Part of a small language model's weights.
Size: width 768, 12 heads of 64, MLP 3072 tanh GELU, vocabulary 13729, 118M parameters.
Architecture: learned positions, biases, tied embeddings.
MLP neurons of a small language model. Each row is named by its layer, matrix (down: output weights) and neuron, and shows model dimensions 432-495. Each number is 50 + 12 x the weight over its row's rms, rounded and kept within 0 to 99.
A block is one neuron, or neurons of one layer that tend to fire together. After each block is what it responds to, as a language model described it from the Wikipedia text at the highest values.

L6.down38:40 20 53 43 50 67 61 49 50 53 56 31 86 43 57 32 67 64 63 47 52 28 33 34 57 51 29 27 43 56 68 57 57 56 73 41 48 59 49 39 48 53 51 47 54 50 51 59 35 49 60 58 56 50 55 45 35 56 41 49 60 51 65 62
L6.down1151:66 33 65 52 40 49 50 51 39 49 39 74 59 37 50 46 61 52 61 79 54 57 51 46 63 55 59 39 38 64 58 26 46 55 44 79 58 58 38 52 53 50 38 42 64 49 30 69 64 75 60 49 59 38 55 61 54 53 43 37 42 47 59 55
L6.down1485:43 64 53 42 55 57 49 48 53 58 46 40 41 53 64 38 30 53 57 47 36 55 48 54 78 50 48 35 53 56 32 60 42 63 60 41 41 61 15 55 50 47 48 61 53 48 52 64 52 21 40 54 74 75 59 66 61 49 63 46 47 41 47 47
L6.down1608:59 57 48 70 28 41 36 47 62 37 62 57 33 46 47 47 43 68 52 32 59 49 60 28 35 54 37 55 44 38 22 48 44 69 47 61 62 47 14 68 70 56 35 51 42 59 26 42 50 70 55 51 60 51 59 40 66 49 61 48 44 29 48 74
L6.down1845:69 48 36 36 58 54 61 40 64 54 59 48 62 26 42 40 71 42 55 40 29 64 59 60 52 57 45 50 38 57 55 47 32 74 55 56 36 65 60 63 46 50 60 52 53 48 61 58 51 60 54 54 26 58 43 59 47 55 56 26 39 53 28 43
L6.down2427:48 38 26 57 35 54 69 55 38 56 54 53 53 61 52 53 46 74 66 50 42 56 48 58 66 64 49 27 43 45 36 52 50 55 63 51 33 54 62 61 51 62 31 55 55 51 41 66 39 62 36 48 42 55 80 43 48 55 51 52 42 52 55 50
L6.down2444:59 37 67 35 36 60 62 48 59 52 45 58 63 27 57 61 40 55 51 34 41 61 56 49 49 57 44 54 39 30 68 62 28 61 68 66 39 59 43 62 52 54 52 36 58 46 47 34 57 44 50 48 44 71 62 71 57 46 68 69 32 46 56 51
L6.down2905:73 28 39 46 44 30 45 52 65 46 50 55 49 44 42 64 44 59 54 52 41 50 58 52 62 53 69 46 42 37 52 61 26 51 53 55 69 38 29 51 51 49 54 41 55 53 46 34 31 54 57 45 38 58 45 54 67 56 55 47 66 51 46 43
Responds to: Table row separators. Column separators, dashes and empty cells at the start of rows in wiki tables, such as Total | |, 2015–16, Own goal rows, and list bullets; weaker on early words after headings.

L3.down127:60 76 45 21 72 50 43 59 21 45 61 37 58 25 36 54 59 64 58 42 44 60 46 40 85 51 54 58 42 56 49 56 48 38 58 60 37 69 57 45 69 40 52 54 35 43 37 58 70 68 50 42 52 63 50 48 36 72 55 58 66 44 50 75
L3.down559:66 39 44 49 48 60 48 40 40 53 61 50 75 31 49 53 43 20 48 45 51 39 40 49 50 60 66 57 47 51 62 52 55 59 44 61 59 45 55 45 42 41 46 66 53 41 38 50 52 44 27 39 46 54 34 67 66 46 46 55 45 40 55 54
L3.down2039:47 49 73 55 68 63 38 41 43 65 69 49 37 59 54 60 33 53 50 54 55 31 76 54 71 40 34 65 49 44 66 44 42 36 28 57 49 57 61 47 57 65 19 60 51 50 41 54 62 50 48 67 39 57 69 48 49 56 55 53 40 34 45 44
L3.down2101:61 56 47 36 61 57 39 46 44 61 59 29 50 45 47 52 60 44 40 57 60 32 45 34 62 50 44 72 42 53 43 49 33 36 44 59 60 57 65 33 32 33 46 55 67 53 43 50 51 48 34 48 33 33 34 45 44 62 55 51 41 65 66 55
Responds to: Separator commas in data. Commas used as separators in infoboxes and tables: thousands separators in numbers (3,485), City, State places (Groveton, Texas, U.S.), and between listed names.

L3.down644:46 55 43 62 76 75 44 49 59 53 66 55 48 63 44 48 56 39 04 52 45 65 62 58 36 54 62 52 60 34 49 50 39 49 56 52 26 38 45 67 58 39 55 52 44 55 71 29 40 44 62 56 45 53 46 50 59 35 59 36 49 29 51 41
L3.down1696:65 62 47 39 47 48 53 45 77 63 53 31 55 41 53 54 42 72 42 66 55 39 46 57 45 47 34 52 60 53 51 66 42 38 34 55 56 45 55 73 43 72 53 35 47 50 62 45 40 45 61 70 72 34 55 41 44 57 32 62 32 38 68 38
L3.down1939:65 38 31 55 17 74 68 38 69 45 80 59 35 64 51 46 59 44 36 36 39 40 68 42 53 47 41 70 68 42 46 51 57 51 36 47 39 46 39 46 48 65 76 34 52 59 63 37 42 55 44 64 52 26 58 47 48 53 49 36 50 32 34 45
L3.down2597:80 47 48 62 30 73 39 43 54 63 58 74 48 48 58 58 37 61 17 34 44 67 53 68 68 56 60 41 82 41 67 51 43 60 57 44 20 61 44 56 70 65 70 42 54 48 61 43 58 41 61 49 49 57 58 48 62 47 49 57 40 18 47 54
Responds to: Proper-name word completions. Word-final pieces completing words inside proper names and titles of clubs, institutions, events or works, e.g. Athletic, Shopping, Educational, Volleyball.

L3.down50:60 49 49 42 42 48 52 52 57 20 38 43 47 37 45 49 35 45 43 50 34 43 49 41 32 44 74 52 53 46 35 52 38 71 25 29 80 60 40 31 67 52 61 27 46 48 60 58 33 65 46 37 35 65 58 59 47 58 53 47 54 35 44 61
L3.down1415:67 56 45 61 34 34 67 46 60 65 66 68 62 38 47 37 45 65 52 38 61 65 43 54 62 50 49 61 51 42 48 43 62 27 62 49 54 56 51 40 63 48 65 43 56 51 51 59 56 56 38 68 52 56 31 34 70 49 80 39 42 34 38 66
L3.down1584:43 43 50 63 49 46 65 66 38 74 61 52 45 44 46 55 66 61 60 47 60 39 29 56 51 56 50 50 70 49 38 42 55 39 78 36 60 69 54 41 67 32 39 47 63 43 39 50 62 64 51 48 42 43 37 45 69 57 68 52 36 52 22 49
L3.down2956:46 51 23 62 53 49 38 60 62 56 45 73 41 53 41 74 35 60 48 68 31 57 44 40 45 50 40 60 56 41 41 56 68 58 59 53 56 52 67 54 38 40 54 43 34 52 51 58 62 42 47 54 51 44 59 32 52 58 42 48 40 58 70 53
Responds to: "As" after passive verbs. The word "as" following passive or naming verbs (listed as, constructed as, renamed as), plus occasional in, from, with, and punctuation.

L3.down34:40 60 63 50 54 33 56 51 54 48 59 46 49 67 53 43 50 34 51 33 59 74 49 43 49 64 40 51 43 64 72 51 44 53 39 21 53 52 43 67 67 56 56 64 40 41 51 63 77 45 47 53 46 47 42 27 67 49 45 47 77 66 30 62
L3.down787:33 43 22 53 64 56 53 49 69 50 49 37 24 30 54 40 57 61 36 54 36 27 58 63 54 51 54 58 42 60 49 29 49 51 57 40 20 47 62 31 58 50 72 50 49 52 66 54 40 19 42 66 34 66 36 61 78 71 55 51 35 44 34 48
L3.down952:50 50 53 50 65 42 64 76 41 42 52 43 30 29 48 42 60 55 44 62 30 59 56 40 65 52 50 51 45 60 80 61 46 53 15 64 65 45 77 42 56 38 60 72 51 57 49 48 59 40 53 52 24 45 59 25 73 53 40 50 74 67 50 45
L3.down2085:36 28 44 60 57 47 45 62 38 41 60 41 39 35 64 67 34 57 31 62 13 46 45 39 74 48 40 60 55 58 62 44 50 59 48 57 62 40 51 72 52 36 59 67 56 47 52 54 58 35 41 48 23 51 47 15 42 43 42 34 60 61 56 75
Responds to: Anaphoric demonstratives. Demonstratives pointing back to something just mentioned, mostly at sentence start after a period, e.g. This feud, during this period, these cells.

L9.down530:33 46 27 54 49 44 51 51 52 59 72 67 66 46 57 53 50 35 64 48 33 59 63 69 49 47 59 49 45 48 50 59 37 61 33 40 52 50 29 50 51 43 40 41 40 44 84 55 38 59 61 39 46 48 79 63 36 54 33 48 43 52 57 48
L9.down2824:54 38 61 67 46 48 52 65 66 44 49 47 50 48 39 72 59 45 37 47 67 66 57 55 59 50 50 38 35 48 83 45 47 59 51 59 53 34 57 58 52 45 48 37 35 52 32 65 25 46 49 41 67 36 41 42 53 78 53 31 36 61 43 41
Responds to: Infinitive "to" marker. Fires on "to" that introduces an upcoming verb after wants, decides, unlikely, enough evidence; also sometimes on with, and, would, could.

L9.down802:52 42 48 46 29 41 55 54 47 31 56 44 37 45 58 56 55 56 45 59 41 49 55 47 45 61 57 53 56 35 46 67 67 67 32 58 52 29 68 65 57 52 67 49 60 56 58 45 58 60 49 45 54 51 31 59 39 56 58 44 37 34 60 61
L9.down1965:62 59 41 52 45 43 57 51 42 28 60 40 48 43 75 63 69 37 50 58 29 61 50 46 61 53 38 39 62 58 49 54 37 53 39 44 67 40 62 50 67 43 39 63 60 51 48 68 52 45 44 42 39 68 38 58 68 54 57 50 37 45 68 52
Responds to: Definite article after verbs. Fires on the, this, and other determiners, often merged with a preceding preposition or verb ending, such as "to the", "crosses the", "losing the", "on this".

L6.down137:85 39 43 57 48 41 49 45 33 67 50 52 58 40 50 56 57 56 51 72 44 53 73 39 60 42 33 68 56 40 54 48 68 61 44 62 51 40 49 67 49 47 00 37 45 46 46 70 46 55 62 83 37 65 48 45 56 53 52 54 24 14 40 36
L6.down276:44 39 38 57 59 51 53 59 27 63 67 32 31 45 53 45 48 59 61 62 51 43 75 63 42 51 21 46 41 61 59 62 40 36 33 57 73 37 34 47 55 31 62 74 48 55 74 45 38 50 64 44 52 72 75 59 48 37 45 35 45 45 60 39
L6.down1148:62 63 45 36 34 46 41 50 54 71 60 53 37 52 50 54 64 43 41 55 37 51 43 35 27 50 31 57 52 44 51 60 62 39 39 40 49 64 46 55 37 65 43 49 42 54 61 47 46 61 38 62 74 69 61 43 30 43 50 37 43 74 36 49
L6.down1361:36 39 52 55 59 51 70 58 43 58 35 37 36 75 38 39 70 51 41 47 45 58 52 52 46 54 38 38 51 69 54 58 49 34 68 45 46 47 53 80 51 48 55 53 51 69 54 70 57 56 63 39 38 41 36 56 54 62 55 63 43 70 58 64
L6.down1529:61 40 58 39 62 58 50 53 50 52 75 58 67 44 51 46 68 49 36 55 37 48 44 37 39 49 67 53 61 47 41 61 61 55 38 49 64 69 57 43 47 47 58 29 29 48 58 45 81 51 29 71 50 47 42 69 70 54 44 27 25 75 45 42
L6.down1949:58 42 46 53 46 42 60 47 53 58 45 52 60 22 45 45 43 49 66 47 57 34 48 60 44 51 49 33 36 40 62 45 49 63 61 27 31 41 53 46 35 54 49 63 24 58 50 64 47 43 46 70 82 51 54 35 31 41 65 47 37 38 37 34
L6.down2341:79 59 34 52 41 53 66 75 65 48 65 44 42 26 51 50 53 61 35 55 47 37 48 57 46 56 35 57 39 49 51 47 51 53 71 41 49 50 46 39 51 71 53 54 49 54 63 51 49 33 49 51 51 55 49 41 51 57 45 48 43 41 36 44
L6.down3057:83 36 38 32 53 55 52 40 66 51 42 39 47 60 37 67 61 46 46 52 50 58 52 45 69 48 43 69 56 37 67 57 35 49 56 58 63 51 38 37 48 56 35 45 42 60 67 52 64 26 59 69 33 44 42 63 43 58 45 48 53 23 31 45
Responds to: Word-final pieces in names. Closing word pieces of multi-token words inside capitalized proper names and titles, e.g. Invent-ors, Conn-ers, Senators, The Lord of the Rings.

L6.down973:39 58 31 53 40 51 41 38 57 48 37 65 47 35 76 63 52 56 60 52 64 40 59 58 46 40 39 62 30 40 36 52 64 66 64 63 39 53 53 41 35 66 47 47 45 45 66 55 61 42 36 32 39 50 41 78 69 51 43 45 49 43 45 40
L6.down1568:56 58 55 46 48 33 72 59 65 52 36 52 54 57 50 43 42 48 49 36 35 50 50 58 42 60 43 52 57 53 65 29 48 40 54 67 55 38 56 42 57 82 10 53 50 46 32 60 32 33 51 46 45 73 51 34 47 77 54 22 48 38 45 43
L6.down1774:70 47 48 45 26 22 68 56 61 62 49 61 59 44 50 49 43 45 39 44 59 55 62 43 55 51 30 40 43 52 56 60 32 45 65 53 36 61 30 43 44 53 74 46 76 42 62 31 52 60 49 73 66 41 50 25 52 51 51 27 48 25 68 37
L6.down2320:64 23 38 63 32 50 48 48 61 46 46 52 50 51 45 49 49 43 49 33 42 53 68 57 37 53 48 61 57 47 60 64 44 50 61 34 65 54 48 40 53 86 91 56 46 61 53 21 61 61 81 22 63 44 52 45 52 42 66 35 57 36 54 60
L6.down2450:45 32 30 38 50 49 50 59 26 36 28 57 41 49 55 53 58 55 52 50 43 42 69 43 64 59 59 45 46 50 38 42 58 45 57 67 50 52 40 63 62 56 59 58 69 30 41 44 47 53 41 43 69 65 53 42 53 35 41 61 46 34 61 51
L6.down2699:50 56 31 89 54 35 55 56 55 20 68 46 46 43 47 64 57 45 55 27 52 42 50 40 62 44 41 47 47 39 56 58 48 48 62 54 63 68 60 38 65 80 80 48 64 56 69 71 49 55 60 75 75 46 34 46 51 41 60 30 60 49 39 55
L6.down2708:37 51 51 57 77 37 65 45 64 36 57 56 51 51 46 55 62 62 35 45 47 39 52 50 43 65 50 54 51 71 59 66 39 57 50 60 45 38 46 43 41 70 37 46 45 37 42 65 58 29 48 65 36 58 27 60 71 22 37 39 42 44 26 42
L6.down3056:36 68 53 76 48 41 66 53 45 40 34 41 59 33 51 36 49 49 78 67 61 35 50 65 59 46 29 65 42 45 46 28 61 53 68 45 65 41 48 46 34 56 66 33 38 42 65 36 29 51 39 35 41 55 60 43 63 36 54 72 64 57 36 43
Responds to: Year ending in dates. Final digits of a year split after its leading 2 or 1, mostly in full dates in biographies and events (2'025', 1'952'); sometimes month names after a day.

L9.down2029:62 48 25 40 58 62 45 41 53 43 62 59 64 49 63 61 46 30 52 52 54 48 27 49 44 48 42 33 62 25 54 49 63 66 53 54 44 52 41 56 43 30 42 47 76 52 59 52 48 70 62 53 43 43 53 58 58 60 53 37 22 51 36 45
L9.down2105:41 61 50 41 70 36 52 41 57 57 45 66 55 53 41 36 42 44 56 41 37 66 36 60 55 35 59 52 66 35 50 43 54 51 61 47 69 55 45 70 48 41 57 63 65 47 56 46 61 50 59 61 44 53 48 50 49 50 38 42 59 62 39 61
Responds to: Mid-number token pieces. Inner pieces of numbers split into several tokens: the digit after a year's leading 1 (1·7·89), the comma after a day in dates, digits after a thousands comma.

L9.down167:47 71 44 46 62 57 59 39 66 44 52 44 51 25 44 35 59 49 68 41 40 51 65 45 42 59 43 35 36 47 70 50 21 41 50 30 51 57 48 37 45 41 50 39 42 82 61 48 45 53 65 39 67 48 60 33 43 50 85 55 45 69 50 71
L9.down637:51 53 58 63 45 38 37 41 63 38 47 54 48 46 38 29 52 43 86 47 49 57 43 59 62 65 60 68 37 67 46 41 62 40 47 44 42 40 63 57 34 75 40 67 64 57 57 37 48 69 41 41 65 49 37 35 51 49 47 39 58 71 60 57
Responds to: Start of list or table rows. The first content token of a new row or bullet in tables and lists, often the second cell or a word split, e.g. "| H|UN", "- F|igulus", "5.".

L6.down238:57 68 47 45 55 50 65 52 72 61 49 64 71 56 47 45 53 40 41 61 60 32 56 22 53 46 59 76 48 49 49 62 53 47 70 43 54 68 40 47 51 58 55 63 58 47 49 51 68 43 42 57 53 49 32 48 60 41 48 45 61 52 44 48
L6.down621:40 43 42 28 51 43 45 45 52 43 52 39 77 46 43 51 22 75 53 30 57 41 27 56 40 58 43 85 42 58 54 55 30 45 59 57 66 55 60 34 58 36 60 30 67 49 35 67 74 51 62 38 59 58 62 40 41 43 67 52 38 51 47 44
L6.down1091:44 61 50 44 56 59 67 33 56 28 34 34 55 61 55 71 42 72 33 49 47 36 65 77 66 55 58 48 56 41 71 49 39 67 46 40 42 49 42 24 86 67 55 54 61 50 55 52 55 59 33 39 54 83 60 75 58 45 50 58 61 49 52 52
L6.down1192:43 59 32 56 53 50 58 50 38 47 40 75 46 35 43 59 53 53 45 52 56 29 41 49 44 56 61 40 61 45 53 68 54 59 58 45 67 54 59 65 30 46 40 49 45 61 47 38 62 66 46 37 51 55 42 46 33 64 48 44 41 52 57 37
L6.down1335:52 49 44 63 48 45 40 57 28 57 50 59 48 25 52 46 65 66 56 39 65 41 55 42 56 36 61 55 53 48 32 55 59 63 60 65 55 38 53 41 58 41 51 55 55 59 66 36 27 37 57 40 44 60 73 51 65 57 48 71 45 77 67 29
L6.down2339:47 66 37 39 16 67 63 49 53 52 41 33 70 59 40 43 49 60 31 46 30 62 43 49 56 48 48 60 55 37 52 50 52 62 53 46 61 49 70 53 52 25 57 47 29 54 49 73 59 39 33 58 51 33 49 44 55 42 63 61 74 49 38 47
L6.down2542:54 29 45 54 47 45 32 39 36 60 42 58 48 39 51 49 43 46 37 29 47 48 47 52 48 53 26 46 52 58 64 46 50 48 43 65 66 47 25 42 57 52 52 41 39 62 31 50 68 74 62 56 59 46 52 64 50 62 60 36 46 33 74 52
L6.down2649:53 74 36 55 40 39 57 43 53 61 24 60 43 40 54 48 40 51 50 28 64 38 46 63 62 67 55 76 44 48 58 41 41 50 50 59 55 52 42 45 60 39 52 42 46 56 39 56 58 47 60 57 64 51 73 53 46 30 74 48 45 41 54 35
Responds to: Infinitive to, as, word-starts. Short function-word tokens, mainly infinitive to (hoped to take) and as (four years as Chief), plus word-initial fragments such as as|cent, to|ken, co|erce.

L6.down156:59 67 51 65 35 43 36 57 22 46 67 45 68 46 38 60 62 49 58 51 68 58 70 50 47 43 37 57 77 51 54 56 46 50 34 71 33 66 55 59 49 39 15 51 42 58 34 51 58 50 52 41 41 48 18 44 52 66 61 45 48 46 33 65
L6.down1437:61 42 64 45 45 70 47 38 40 31 40 63 61 49 51 73 56 43 62 60 68 36 48 55 56 47 45 43 47 43 63 56 58 64 51 57 32 53 72 44 54 56 28 48 41 72 20 75 61 60 49 30 47 62 69 75 47 62 60 47 74 39 47 51
L6.down2042:31 47 37 44 61 38 63 33 42 49 44 38 42 44 59 22 50 65 57 55 28 62 53 36 75 46 33 42 71 57 52 45 54 60 76 64 57 37 54 64 67 54 44 56 48 54 56 44 42 55 48 11 43 34 51 34 52 57 70 47 51 38 25 80
L6.down2180:68 39 60 45 26 45 49 61 38 62 42 44 47 37 46 57 53 72 49 54 56 47 66 61 44 60 36 45 32 52 48 58 44 63 68 47 49 55 62 64 63 64 34 40 53 54 35 41 37 59 75 50 24 38 64 42 50 62 47 36 42 36 47 48
L6.down2551:55 52 52 46 48 35 70 45 49 38 42 46 56 51 49 22 47 59 52 25 50 51 60 63 35 35 34 57 67 61 36 37 47 60 40 39 38 38 57 46 58 79 32 57 44 47 60 71 53 65 27 48 63 64 28 52 60 36 33 56 36 33 45 59
L6.down2867:42 44 49 47 57 44 39 45 44 62 76 58 49 53 57 65 43 56 56 39 63 63 34 47 56 54 45 49 44 45 63 43 75 53 64 65 56 45 84 52 73 59 43 55 45 49 22 45 55 57 67 39 57 70 34 62 56 38 56 35 37 56 35 60
L6.down2887:41 39 48 57 40 46 36 50 39 47 51 44 33 28 49 67 58 42 31 40 57 58 61 51 55 58 36 44 63 45 63 61 42 51 40 61 54 53 52 59 39 63 36 61 81 56 44 43 38 48 43 41 68 33 32 49 77 57 30 50 51 28 57 44
L6.down2974:58 65 41 43 34 60 36 66 24 56 39 47 53 36 50 37 47 58 66 58 61 56 56 49 36 65 20 64 53 44 79 61 37 53 40 30 37 63 47 48 55 52 58 64 51 56 23 54 39 65 34 48 49 53 65 30 26 61 55 48 76 74 57 51
Responds to: Noun after "the". Common nouns or noun stems right after "the" or "of the" that name a topic already set up in the passage, e.g. the aircraft, the enemy, bombing, the park.

L9.down1478:45 35 42 37 58 51 39 45 29 63 37 47 62 39 41 49 37 49 65 50 46 52 25 58 55 47 39 36 42 43 54 63 57 34 51 54 53 42 57 38 33 71 49 53 56 48 50 71 49 67 65 36 68 44 37 63 47 60 49 55 30 80 49 42
L9.down1771:58 48 57 45 59 42 57 54 23 60 36 47 45 54 22 51 61 51 52 55 49 33 54 45 69 44 57 43 42 53 30 49 51 40 55 49 55 32 61 78 60 76 45 52 62 55 54 61 54 30 50 67 55 52 35 46 65 44 58 38 36 55 38 62
Responds to: Coordinators after first conjunct. Conjunctions and separators (and, or, commas, &, y) coming right after the first item of a pair or list, often a name, e.g. "Rangers and", "Rača,", "he and".

L9.down59:46 43 37 50 43 25 35 38 58 54 66 49 60 57 45 46 35 51 63 35 55 47 59 50 53 64 48 50 39 51 52 44 71 44 60 57 55 53 63 34 36 69 56 33 44 57 49 36 60 55 46 18 59 52 60 26 33 58 36 49 52 62 53 29
L9.down2359:33 36 50 37 63 41 50 51 40 45 33 44 55 48 54 46 41 53 61 46 33 51 33 41 37 42 41 54 39 62 56 58 56 40 50 63 60 34 54 57 56 57 44 49 83 34 55 43 39 47 59 59 79 43 44 33 46 29 34 39 44 43 52 57
Responds to: Words inside proper titles. Word pieces completing capitalized multi-word names and titles (books, awards, institutions, albums, headings), such as Infl-ation, Philos-ophy, Good Design.

L3.down9:54 36 54 54 59 48 50 39 64 49 67 56 51 53 48 41 49 59 38 62 60 64 29 41 58 25 28 62 60 51 49 29 29 67 60 36 38 71 39 53 76 39 39 55 60 56 49 75 48 65 41 38 49 65 34 44 58 47 41 59 46 28 38 42
L3.down150:31 42 40 64 49 57 58 44 43 34 62 72 58 47 51 58 41 63 39 36 54 47 62 64 51 48 45 39 44 71 51 54 30 58 59 39 39 55 65 45 64 58 82 47 50 54 46 52 57 56 60 53 37 76 64 42 61 53 34 48 47 53 44 54
L3.down1349:65 48 31 51 75 49 58 49 55 54 44 53 60 49 42 34 28 59 69 41 71 54 39 44 58 62 64 38 36 59 30 33 48 61 56 63 52 50 87 64 56 56 52 53 30 29 57 65 66 60 36 47 38 64 49 38 55 45 27 40 59 47 51 62
L3.down2451:55 52 55 55 61 45 64 39 63 50 59 62 59 55 57 38 45 59 69 57 55 65 53 41 48 55 37 31 50 56 49 32 52 49 59 66 38 58 58 38 37 49 73 34 33 43 33 47 32 45 53 61 58 31 61 68 53 43 45 51 36 59 62 42
Responds to: Birth years, nationality adjectives. Tokens in the short biography header of Wikipedia articles, mainly year digits after "born" (1988, 1979) and nationality words like Canadian, Argentine.

L6.down751:44 66 71 39 49 62 38 39 70 38 42 48 44 53 53 45 58 42 34 47 28 40 52 50 45 51 45 44 55 44 51 52 49 43 47 65 58 38 53 52 58 53 63 38 47 46 39 55 41 43 49 48 56 57 43 29 42 51 59 60 50 38 48 31
L6.down1066:51 39 41 36 49 58 75 56 69 31 38 45 41 37 53 44 35 58 53 43 56 58 50 56 51 36 51 52 44 71 42 35 33 40 51 39 51 57 55 59 63 55 55 31 54 42 53 37 46 46 58 59 62 66 71 60 37 47 34 38 68 67 37 46
L6.down1364:22 58 47 58 45 39 45 68 71 37 36 42 75 53 55 62 39 46 43 48 52 64 29 51 59 49 43 41 65 46 59 29 45 37 63 55 53 55 40 50 48 86 43 57 49 47 61 44 43 45 67 48 52 40 46 44 59 64 57 50 51 66 68 85
L6.down1699:45 58 43 38 50 59 59 44 49 55 56 39 56 49 55 42 44 44 41 52 46 64 54 51 37 58 53 43 50 49 70 46 47 41 39 68 56 76 64 66 59 65 56 56 33 73 45 44 49 36 46 46 20 68 52 47 57 40 52 39 41 51 30 43
L6.down1729:34 52 41 27 40 49 48 56 48 45 52 71 50 49 55 58 46 55 41 48 33 46 56 62 44 58 57 53 64 44 70 56 49 62 53 52 58 46 43 57 54 77 65 70 41 55 50 52 31 48 56 49 42 61 62 56 49 74 58 25 56 50 57 46
L6.down2253:39 60 42 62 57 49 58 49 65 41 50 28 62 29 52 46 52 35 65 71 63 47 36 48 41 50 47 33 48 52 51 48 58 50 30 52 61 53 71 47 49 73 51 47 27 57 48 53 33 30 62 54 50 58 55 56 74 51 51 54 49 55 56 44
L6.down2571:53 46 48 60 32 41 52 54 63 63 21 58 36 39 55 39 38 45 62 46 50 49 60 70 39 56 41 33 49 42 19 63 44 27 41 55 74 64 75 62 59 60 49 60 38 58 62 24 50 32 33 50 26 70 49 60 38 37 39 36 50 51 42 48
L6.down2993:66 59 73 64 41 52 56 47 38 60 45 60 48 59 51 40 44 76 45 63 60 35 53 56 36 48 37 41 42 57 41 47 62 77 51 44 34 49 50 36 54 42 41 60 42 63 57 61 44 43 36 41 49 32 55 70 48 48 53 42 64 28 52 71
Responds to: Anaphoric determiners before nouns. Determiners and possessives pointing back to earlier text (this, these, its, their, the), often after a verb or preposition, e.g. "Testing of this", "Due to its".

L6.down480:51 40 36 32 64 51 46 55 47 46 76 40 36 64 54 56 29 47 33 48 47 52 36 59 29 42 35 67 51 42 61 56 47 62 40 75 65 58 43 51 52 67 46 52 35 62 49 53 79 61 44 44 40 55 45 34 52 67 45 26 53 54 34 52
L6.down742:72 70 35 45 40 40 51 46 53 49 45 69 56 46 57 13 58 55 40 21 56 64 43 47 39 55 47 94 56 37 46 57 47 59 50 47 45 50 55 40 45 74 33 58 49 58 53 49 58 50 49 40 56 50 59 38 32 38 65 59 55 54 59 66
L6.down854:51 32 71 54 50 41 65 53 56 44 36 39 48 63 39 46 48 58 73 66 48 40 55 60 58 52 51 39 39 58 59 41 45 37 64 56 69 52 57 61 40 30 58 29 41 67 49 64 48 74 60 54 43 09 60 47 62 47 51 57 53 66 69 55
L6.down1096:40 37 43 50 52 43 68 34 62 50 41 41 29 56 57 36 33 70 47 40 72 45 70 50 56 46 47 52 40 46 47 44 36 40 72 50 51 58 31 50 35 52 35 49 50 56 43 54 54 47 48 49 47 29 46 54 48 51 61 75 55 48 51 66
L6.down1294:51 37 58 59 60 39 34 42 43 65 60 49 54 38 53 65 37 30 38 45 55 38 74 50 66 38 48 26 43 38 43 33 44 59 33 61 57 50 55 45 33 33 39 26 46 53 43 88 56 70 31 40 57 39 54 82 48 49 53 56 67 52 51 29
L6.down1590:49 55 36 34 35 31 44 51 45 32 35 44 53 82 48 50 45 42 57 50 43 62 74 66 64 53 57 41 47 40 52 37 44 58 60 40 28 43 38 55 39 41 39 52 51 47 63 34 52 51 43 52 43 19 40 54 57 30 43 45 61 36 66 42
L6.down1885:42 49 53 44 31 42 68 46 52 27 41 57 49 32 54 38 43 45 40 39 57 37 63 52 38 53 48 75 46 57 49 54 21 67 61 42 42 51 38 45 50 68 33 71 56 48 57 45 50 39 38 42 58 61 47 62 68 39 36 49 59 22 55 25
L6.down2440:43 31 20 50 59 38 72 42 43 57 44 22 35 48 43 50 47 79 44 63 69 63 61 41 49 47 44 51 35 45 56 48 54 50 55 70 66 53 34 44 43 44 53 36 32 57 39 36 55 82 49 48 59 47 61 56 52 49 58 43 55 54 57 69
Responds to: Separator after foreign names. Punctuation or conjunctions (semicolon, comma, and, &, |) right after a foreign or unusual proper name, as in "Ben Youssef;", "Finstad-Knizhnik &", "Zwingli |".

L9.down709:49 49 43 41 55 60 44 38 48 56 55 65 40 60 60 47 41 54 67 39 47 59 47 41 65 66 48 47 54 73 57 41 50 55 66 57 63 50 46 47 70 42 71 28 49 58 51 52 64 77 45 43 43 76 68 58 54 64 44 39 44 48 80 72
L9.down1818:26 54 59 26 60 23 57 35 50 49 55 36 55 42 60 32 31 45 59 55 48 61 50 60 42 52 44 54 44 50 44 48 58 45 62 54 35 50 52 55 72 71 69 51 54 48 54 56 51 68 51 38 42 53 57 53 60 39 46 60 61 64 51 70
Responds to: Repeated article-subject mentions. Generic nouns after "the" that refer back to the article's subject, such as the film, the club, the university; also first pieces of previously mentioned names (Rey-, Sw-, N-).